config.toml
num_hidden_layers = 8
hidden_size = 512
num_attention_heads = 8
num_key_value_heads = 2
head_dim = 64
intermediate_size = 1536
vocab_size = 16384
hidden_act = "gelu"
norm = "layernorm"
norm_place = "pre"
norm_eps = 1e-06
positions = "learned"
qk_norm = false
attn_scale = 0.125
bias = "none"
tie_word_embeddings = false
parallel_block = false
init = "uniform"
init_std_qkv = 0.0223
init_std_o = 0.0
init_std_up = 0.0223
init_std_down = 0.0
optimizer = "muon_variant"
learning_rate = 0.00956
weight_decay = 0.018
lr_head = 0.00562
max_grad_norm = 2.0
warmup_steps = 200
schedule = "wsd"
decay_fraction = 1.0
decay_shape = "pow"
final_lr_fraction = 0.02
batch_tokens = 65536
max_seq_len = 1024
doc_mask = true
train_tokens = 417400000
max_steps = 6370
dataset = "wikipedia_en"
MLP neurons of a small language model. Each row is named by its layer, matrix (up: input weights) and neuron, and shows model dimensions 192-255. Each number is 200 + 30 x the weight over its row's rms, rounded and kept within 0 to 999.
After each neuron's rows, "fires on" lists the tokens most often at its 100 highest values on Wikipedia text that the model never trained on.

L3.up131,196,189,189,207,199,193,166,224,157,152,185,204,158,221,210,216,141,175,265,194,190,139,209,178,196,167,238,171,214,197,185,242,199,200,178,239,245,206,249,216,216,182,251,151,228,181,152,217,218,164,154,169,219,229,194,215,210,184,237,255,202,244,201,174
fires on: " W", "; W", ", W", ": W", " w", " | W"

L3.up913,209,214,253,231,153,233,176,192,202,219,192,150,214,250,218,219,192,193,203,186,267,291,167,172,201,185,154,160,182,202,198,198,180,205,144,172,224,186,219,152,175,184,249,195,196,195,218,216,226,183,177,277,195,181,194,152,185,198,200,187,151,213,207,203
fires on: ", ", "-", "–", " to ", "ev", "ach"

L3.up1240,212,220,189,198,224,211,176,221,209,185,208,212,211,228,195,201,206,200,201,230,239,235,189,197,240,188,207,238,161,215,201,188,175,197,239,170,202,166,204,176,196,185,160,185,143,203,177,140,229,176,192,230,150,184,213,212,188,240,207,182,215,209,243,219
fires on: ".", " short", "- "

L3.up558,201,163,212,194,132,242,221,203,225,199,231,216,225,206,198,170,186,227,195,142,219,165,200,183,177,241,197,208,229,189,166,236,214,219,198,211,261,185,194,241,170,134,212,180,209,199,156,230,215,189,196,208,242,232,212,140,189,235,235,205,198,257,238,185
fires on: ", F", "-f", "- F", " | F", ": F"

L3.up302,186,211,181,165,199,145,187,196,204,162,191,159,302,184,211,200,167,162,170,238,223,174,202,214,202,189,158,233,192,241,200,194,186,202,201,190,198,239,156,240,196,182,152,263,193,150,248,153,143,235,245,180,230,205,219,196,196,196,214,166,182,177,186,176
fires on: "\"", "),", " signed", "| Win | ", "- "

L3.up857,213,207,204,242,212,180,191,176,248,205,246,204,281,166,262,227,187,174,198,170,153,167,188,218,200,168,247,189,216,177,152,200,246,221,194,202,171,252,241,225,179,148,180,226,193,192,199,154,205,167,213,242,236,210,169,224,211,130,218,224,191,201,168,237
fires on: "===", " ===", " career==", ") |", "\"", " | Final |"

L3.up184,223,172,215,203,154,272,191,177,175,257,248,206,258,205,185,177,177,227,236,207,275,246,237,194,172,223,215,205,250,216,237,198,155,233,247,232,241,162,213,211,209,258,221,218,200,209,197,296,217,199,159,172,193,227,150,115,241,204,194,153,143,216,203,201
fires on: " the p", ", P", ", p", " | P", "- P", "| P"

L3.up624,241,227,219,295,230,247,169,144,193,259,261,173,239,221,189,232,219,217,165,238,186,259,241,213,205,193,236,217,171,219,187,194,194,229,228,218,156,170,180,201,216,159,227,206,259,237,153,213,205,154,240,263,183,244,189,208,164,234,200,171,177,200,181,208
fires on: " | B", ", B", " in B", " and B", " of B", " the b"

L3.up848,194,163,183,184,213,155,169,236,161,200,139,193,171,151,207,232,259,224,164,178,206,236,158,192,222,190,182,254,189,134,205,188,194,197,169,257,205,149,183,227,192,174,184,251,160,223,176,195,219,213,200,217,209,233,235,178,217,141,237,165,217,216,251,188
fires on: " St", " St.", ", st", " st", "-st"

L3.up1121,163,196,201,219,220,171,180,236,179,248,233,190,177,236,177,220,242,150,224,215,204,207,222,189,253,224,206,211,176,219,213,156,243,197,166,156,197,192,219,207,264,190,208,203,211,131,158,202,209,119,276,162,185,192,222,206,191,210,208,207,219,255,192,143
fires on: ".", ").", "ity."

L3.up1390,188,206,193,195,165,153,186,193,209,164,243,231,195,235,178,213,187,216,169,218,228,196,179,231,171,198,155,258,224,193,169,240,183,231,195,206,281,225,224,193,197,203,183,171,223,279,225,146,229,233,160,196,185,175,234,202,161,177,146,198,116,196,173,145
fires on: " g", " | G", " people", "ators"

L3.up831,218,196,227,154,184,163,141,170,165,178,216,172,277,229,221,202,172,196,206,191,209,199,195,164,187,195,168,209,184,186,219,175,220,198,191,192,186,211,238,185,174,205,220,202,195,173,204,221,148,197,196,209,208,269,198,138,194,193,209,194,183,170,169,206
fires on: " ===", " ==", " career==", ")==", "==Career=="

L3.up1066,188,185,252,231,187,231,166,233,209,222,234,215,208,203,247,252,139,241,241,179,197,263,240,233,214,183,278,248,237,173,188,186,185,194,191,173,188,230,206,205,202,205,184,223,159,222,175,248,223,251,189,201,190,219,196,220,164,228,203,197,198,264,201,167
fires on: "-", "CA", "HS", "A", "; |", "VD"

L3.up269,190,204,228,129,167,176,186,206,279,274,164,241,215,160,213,146,191,200,211,222,202,203,167,209,173,154,215,219,214,277,196,196,109,227,202,146,194,164,215,170,201,171,209,200,217,223,211,190,175,214,174,208,255,228,240,270,243,177,190,169,196,191,144,168
fires on: " ", "\n", " in", " the", " The"